python train.py --n_kv_head=1 --init_std_o=0.00665 --decay_fraction=0.608 --final_lr_fraction=0.0
MLP neurons of a small language model. Each row is named by its layer, matrix (gate and up: input weights) and neuron, and shows model dimensions 80-207. Each number is 128 + 24 x the weight over its row's rms, rounded and kept within 0 to 255. Numbers have three digits each. A neuron's up and down rows have the sign that makes its largest values positive.
Before each neuron's rows, "fires after" lists the tokens most often just before its 100 highest values on Wikipedia text that the model never trained on.

fires after: "A", " a", " T", " t", " Sh"
L2.gate91:118111104137150093127124122171158121158100143139102121088138164116131146117158108116153130118163107081124123140101165153111098133101138108158140138146123128106143091115127116117108149136144139175096142125104136115192099139122099139103156115110116137122141185101139082162102135135144140144135129194108144112093125139134151164155123135157103135135186118124125139123113114109043144144077
L2.up91:168131115137113089120148103120134127129095136133144095114134163135111137147086133101107110151146104105147118165125099136107117119105118118140106137145138118119159127126179125180116121126144164123095154134139120163109129125135150087107157136123135092117140083147140181086159146094146160115145135147109091099133108112091129143119138114124140148134156099153148162108135120154128115118123

fires after: "\n", "\n\n", " B"
L2.gate64:108150053156142135143127146124154115121138137118125144144133132149128157122161096149135148070159118126141112173133159109126136156178155116137126152131122130076140146118136161156118100115107139143123115076174123131149118144133095201120123149153112142109110154078127125137132107133136117122106127125087096133110174113168152123141131123117085131117126101153154146107113101133149096147106
L2.up64:108112104128099127114142177129091138105089103127159148130148110094129126180155146147153123125140140146109121155161164138095091157151130110157113163103147138102157102122137150150085123085104141083115109145135090103158107124085156144110122140123139145134123106157159129175114110108160132126119123140128144107141147179149157117126161152171102181127127150120141113146177099142157122153149

fires after: " con", "n", "mer", "al", "ug", "ag"
L2.gate391:090103115149135139107153135142113106143120067134124141125119121136102130115127135139171135115155144146085102149099100142184143143120121142148105129120102133122155127068102075126088116139097154151130126139155136146163221154100118126127120160112130085122108125137177124130096172092103099137126083163183143136121159167133114113127132137146140115137126124166170093093122148124117114117116
L2.up391:109125135123153146121111139085127132122137160121116160155118161172098109115148122175152104110134084146136137141087161116144132122116168098112144133140115140167119148130149116109094098122126069123127127158138126178143119107162092121131123181134157122136158103135123159090121143113128122137137121082128100161121151156124117154093131131134133154146137131129137093104123124141118157123134

fires after: "A", " |", "W", " I", " rec"
L3.gate561:077129099128122173130091177117124127106105103169142125123152126131089153099163138105089139156107122082128126161096109121132146141162152103144081164126123101136116106133149135172124129132132131093143148123101124112142128152097138162128165123110115113093127143137152148122125102096130131115114082125143112102133147148132074136106163143164136159118164068122163091162097127114130111082133
L3.up561:095104106116158108140156170160135135109161100158121156099109132123100152162108115105145148140152114102146031109119150147130117133139119120154149146174159146145123099132148116135128099134182124153135126148159165083120108122148160122148131126131124090083158082147131128124118114110140113170124097117110145110084092149112139167082144136146107099127155129110161156077111105147133117102076

fires after: "\n\n", " |", " because"
L2.gate647:102115147124117145134144133112132113138145148166149135152120114102110144124103109133111164136102113152119108132099147131104090117135080129123160160148121124151113114088131145096124181125129125086108148127141122136113142121125122134146131145142101116111110095107093153116107113125088133108099129142149107111145110185160112126147137107158112118182080080123168105118109080148146104135084
L2.up647:092114123124138135155164102116111101135142109137141173161098134083146150138104131114151121163126130140116136099152109113108116129140134151142163116134122135138136131141108143065146162094105139153117176159146118116124132115124156133144091157115129109191123138084119159131107131150106108126092149137119106134171128152110125159119156085097145121135103125147137108143066099140132120170100

fires after: " | ", "; ", "rib", " Ab"
L2.gate354:155106143090128150159110129105136112145117124125142125078135165116152165142138127110147133089113125099108115126132155164140126083142148122096143102123149119141092098127101103141164159150116111167155163132123156123167133158129115117057176152124108139098158137148111158080165127146114096131090135136115116157133124113114135184125117116135161111181126165156107132142143119119143123117092
L2.up354:103095130183124143163109124109127149148120129148128175142150148140180152131133154154128131122155112120174120147105113129145112126096129112105122136115129146106148154194136150119117137112137125147103132202200116132069124124112143164130131112105095140131106118108140126118123093157129095139141182143108104119150105130086166119118169140160127083105105102111108125149162132123131159112125

fires after: ",", " R", "1", " medal", "or", " Jul"
L2.gate446:167167057114153127060101116090095121114144091101119110152130112072126086111142140132141109138123145132147123101138098143156177144124129129081099183119119135107115144086125171119143144120144146124142132171136134121144132154104173166133159127127144165109161127129133122119126108104099142102121145060102147108129148135079147173156113129112077134121129106123175134151106119132145129094098
L2.up446:135113111168111093096102087129170173144059166083097144156117146112115118114132091098127126134130110153101139119087137131162094143130145081109142132126105106130119106161123146120084154113121090121137100146136153156165100113105134111093114145128135162087151140119109124118097109120145114121131107096080125119102165134142158105149180091147128134141135086095129130136137142114139126139104

fires after: " Al", " Col", "ab", "th", " Z", " inst"
L2.gate503:103128139141108123123113128115152094134129109163130156127108105171120109121134116144160167140102162120133121115150117147131121134128120120144149127156169094168115127093140114144168086119123122201115150116118110156145110112189127140124126141103133139140105101126128133128095147132153128129166116124125097055091149113103120134126151120127157158159151111079146158147121143179152166118172
L2.up503:141123115159131144134153125124110098072162115117142146105118150138145122118075102123133145141135182059126118136118128094119125099131149098112097094166140146145138151163105109156129130136122068156160169112058070148148107124122117141134093105156157136130100130126130151125152105138154081108153169148163130156141063114128126150111147164151116083142125125138135115128137159134059107149114

fires after: "\n", "\n\n", "| ", "."
L8.gate282:124118138135157149141121132103131100149144138092131133072148125169131074103109145068108157108117171158115151131153143098111150109132159142101128128162163105197130145111074139135168143105112141126117118161163118108094139137112130106146121115128107131163142118129108163125113167140156133127131158075157115142125119105123090157154122148156090151132140096139156109120100112181109129116114
L8.up282:145130106164141120101167129102117123148151117118186102132124100094100096115139129123126123131075125134120130137088134094132091123065147112112141099147110136131124138165095111115132141100134148138094169116113126133112159119134082069164109186118129133122087107134130122142078121101118113167083155101123121072111127123091094116118113113181097112124160108112097134106133133110149187115130

fires after: " T", " t", " | T", "end"
L3.gate450:102132134107123135113116148109141163103114167147146168128133123169121167170104156125113113137129112083151093136094142116081082115146168123123177107125138154143135118142132118114122148124140160144138155122086113078129140127114098100134123136131110155157138167110143154119142112134075128109087081120107113184122146085129115111119190120167088142068146156138109185136169094120122157119108
L3.up450:088137159081191140140139137135175093164125150141144140158155107119137141196132115148169134092107109133136099132113152151105088119097127153148154153147113121164109124107131124140076127124143177138138127140103142126113115119118137136057118134157127130100137102146126097092104149101097130098111119108112152101122132115134144118129131109122106159137139139162138119113136125130111130175136

fires after: " M", "M", " T", " in the", "O", "\n\n"
L2.gate238:124099112090108148141130118203137152128132120126092134108156120113100139165109143169148105100075092139107135151100116081119126137120108101138130104185130127162118138140140123149163098126135129152095127138120144134122145080153162114128186138127147153165066163082118165153108117176144166165138127125100118112119163128105140170104131133125109121129119097170137161127153148140103109125159
L2.up238:132120094116138148093146074165139117124153185125137132094142162108118189145100147115124142109072143175140100161117129103077105136109127132126150085174126113113122122156135116127119103127140147104145128115148138121163158131116140114144168149131138113130108150133122156160097103146107137111190115135095178152145080162145120144158093094098159111135131101157138109132123136159087123148139

fires after: " C", " c", " | C", "C"
L6.gate110:145131117141129128094123106098133150092113100139132132126153159117121085085130105120128114124133133122151145107114125119134114123121137084119149130096138179091100145129165101130152130167161122126124170132079116116132153127131147122138161103129086142093110131126123139161104139092110109129141155119146139100139099118172116088160147136108150160138109102140116118074114112124091115150183
L6.up110:112100143160119134118108119084149128172145121153082154142097162144109123082122133072149150131133156086106152136100146109143152125173170140094116093170167156137103071104145075111155129128162179122140162125098103145108126131088128098117138152195114109118178186110128132123126124109115123093155106107139166139152126131119116149155161131105137149135125109136123113111127161124134112160144

fires after: " F", "F", " f", "f"
L6.gate680:138140158106126179137118165093148126145115113131136083113121134139123123090143108123120078074102103126105145103112136086119126173153133158094128110120104118139146103099081106142144083140095115081168138087145136139114119092124149117180106153105122142159128147134095168126135064144102125145123108167112171094083110121149107078117079109077154127138128119130135095117139118164091103129145
L6.up680:104195140112149103129131153089133155114110148138096157146163087115161119171141131089108145152179103145109138140123170105153155137140127097129147173118169100156143131127091144139141165173151103150135104130161167135113168124102107154125127166123083109131166103097149137139147071143073155122123153144122097116147137122135102116157110155109106141116145073121112148101122112117123132126123

fires after: "2", "9", "1", "8"
L2.gate654:137129121110080036118157162122084169144147082158100141124133123162132105158149114088129135119126148127122143101094117131105087163119113137128115092150130125130153133074143125116162147118129162121113119119164097130129116116092123140139163113164101139081134158102140117121090162144093137110120123164139157115120109142130118158156161122161159149156128098110171149140112095118131178133093
L2.up654:096113121165137119087135177096101173131165140112120144135118135127145103120132096116126128099097144161129144107129099107136084127166167139120127156130114133144116157114137121169151121143137106095133117107145133094128128154127066150160079133144126146088133135154169128139119169159146096174100146096106138148133155198140178154119104138137138150127085129144131146169162134154137147113126

fires after: " in", "2", "1", "th", " ch", " b"
L2.gate178:126146111134125118118122160102090184068117135108130079164099140122118149138144102166147116108137126083101150083061087130115117126074116104138159123113139129121143120111111196110129144123129135177148127099126117134120135122110123153120122127155150124131122152142127107145143113133133161141102133157119115114102162110110150160135093103162091184118149113109123102109138144117121153105125
L2.up178:125103145106145109117138116134176144130118163128121111119129155139135171145150084160130152141114100135135132106093162166057139140155117190088115093107080138131110099109152171113122086143136125124100109110163112097149100136183174134131090138123113110138122158120145112153147087158127078118135147116139139110147162101104113114137113131136128120168125158132165145101120160141104123078128

fires after: " O", " l", "- G", "nd", " | N", " L"
L2.gate265:133064107186139114136114145142130182140130128156165111173131146110159110138163119120125115150147111104154113141112092135100165110151118117118147143095143154150106150138116107126119110131159169113142131162142121112120152132147125066100135148166121090143175168159085110156117152141115138166131160124133108077171142142113112163146161130120101139147097093138130193082133138133143114139130
L2.up265:131152162075106165114154131099124110117142161142165146094122160164139127170112140124107126114143171158185115137123137131099090130098148159079138083130111122073137133156151074130115140105191086150139141119080125114112137128164134123118150121139143179098111126111159119148105143143123152164102157132129130099116133140069089165147127146127139150133117170175139122126124140150088140167171

fires after: "\n\n"
L3.gate412:153139138146115115116147128153145088134136122124108121106137098166119088100112148109131179149118124137143135143111109136127136153087114117158113164103127121139133126151121116172153130102116072068114124134146111110147143150137135115125127118109127139163112139112098104159102129143116151164112124152125097116116103129098130100148143118108101145100135115124158124132142154146126171200144
L3.up412:135120140131114100109144147151121163115158132069126067116113151134166164137119153155107156127133117143084137150115112121142102112154097137092133092136122118182142134134166121105098156129121131114129112133113112101171134128137151142108143140072167125140168148129173098142139174133109135140144107111153106144116102139118117179129111116157098111122143139118157124104117112122113151131138

fires after: "\n\n", "\n", "===", " “", "=="
L2.gate85:128139093122145094126155141124124138112110132166136161130105144140160092122131146112113082136149142080164120127132127095105130139137130134175095145092121139081170079151125104148113164134117165132128119131146112157118143098133121106119113120143106079143163170099151123106114110151091104114152129109145075135105127071138113115127128164129106140149131100134078148102153142119119105158123
L2.up85:076104062097091121131105123136075098161126158161114135109155117099171094146126138159105147119118133118175140111110142108137121157150155119147125166139087126131118083110109129128099094146121123091169104145132109123117160112083147153133164095150169089109141129121132176147103094142118109064155098149105127104135148101148121144185124101130130138113163127171086126100135179132151115144158

fires after: "oc", "ajor", " loc", "ens", " c", " C"
L2.gate523:132144127161078086086109121139092131127141126115148144143182122135161136138148125138116149114113169119147163101113074118125093110105142117167126100160117108120150142132104137102143144143099170118117131105107110117139107107089103163133133121167128124116130097112129111150113105084125122156169120146095136117110103122143143151126133104091130125116129142088141124118088148136137108111109
L2.up523:159173140141120087103123147121153187150154105158160147126102161132148130169167119134118154121061109109142157134076148070125124110131126183090084105141119115116140113124096134107118132140136119149164130101153091099140114165082159111180171123144090128149124126112121118124154138116122107124137126153102147148119074108187092145175143119117137105145112137107144093154186118144141118107127

fires after: " |", " rec", " Rec", " Cap", "on"
L2.gate617:137158090149158122132151102118107099079140193114107123121122142095163138122164140141107139145142093091167169110113207113159131125114124144119102110103089103112130076153066139128142104085114148121113147138168168125136112149169095102159144129148108124137084130134101126144122143058108127135128101136164131132154115137113098167151135107108143102112120102125152131141123078090136112108155
L2.up617:120094091124126139129128129059091095123131128165117129123154133149135144131135094118124135123124092130150138122090143148170115108123111116119110105108116165122099119116123140103147137092103150088111134128127112154065122158149097138122183123142156129161137147118090121123119092086119150102133099177128110149141129157125121106111157112097126133154158140138147138123147106132147118137144

fires after: " f", "av", " F", "P", "r"
L3.gate285:130117098105158126158147151135159123148115125116137089168109122151160145162167134177159103118102115134131138113137164136126117128128074157116100118154132131155148137135125101114102070157128136159133158097130102096085144149145102117135111163101085138138101140130130183118152102144107104104129084117114139138147134092140086065082178083131151088150141141166102134127150126150117129092092
L3.up285:108147139146141145170140120128112088149157096083145142143066087106151115094185079097208122136094089138157148112121149110105144138159149116063157068099135144107119121116130143091133108120106139108150131094133117110124138110142120146081125111111116108140090139158144105138117087112150193115097084116118143104129162133110116103132142139188129139126108185102127154105138135096104096121109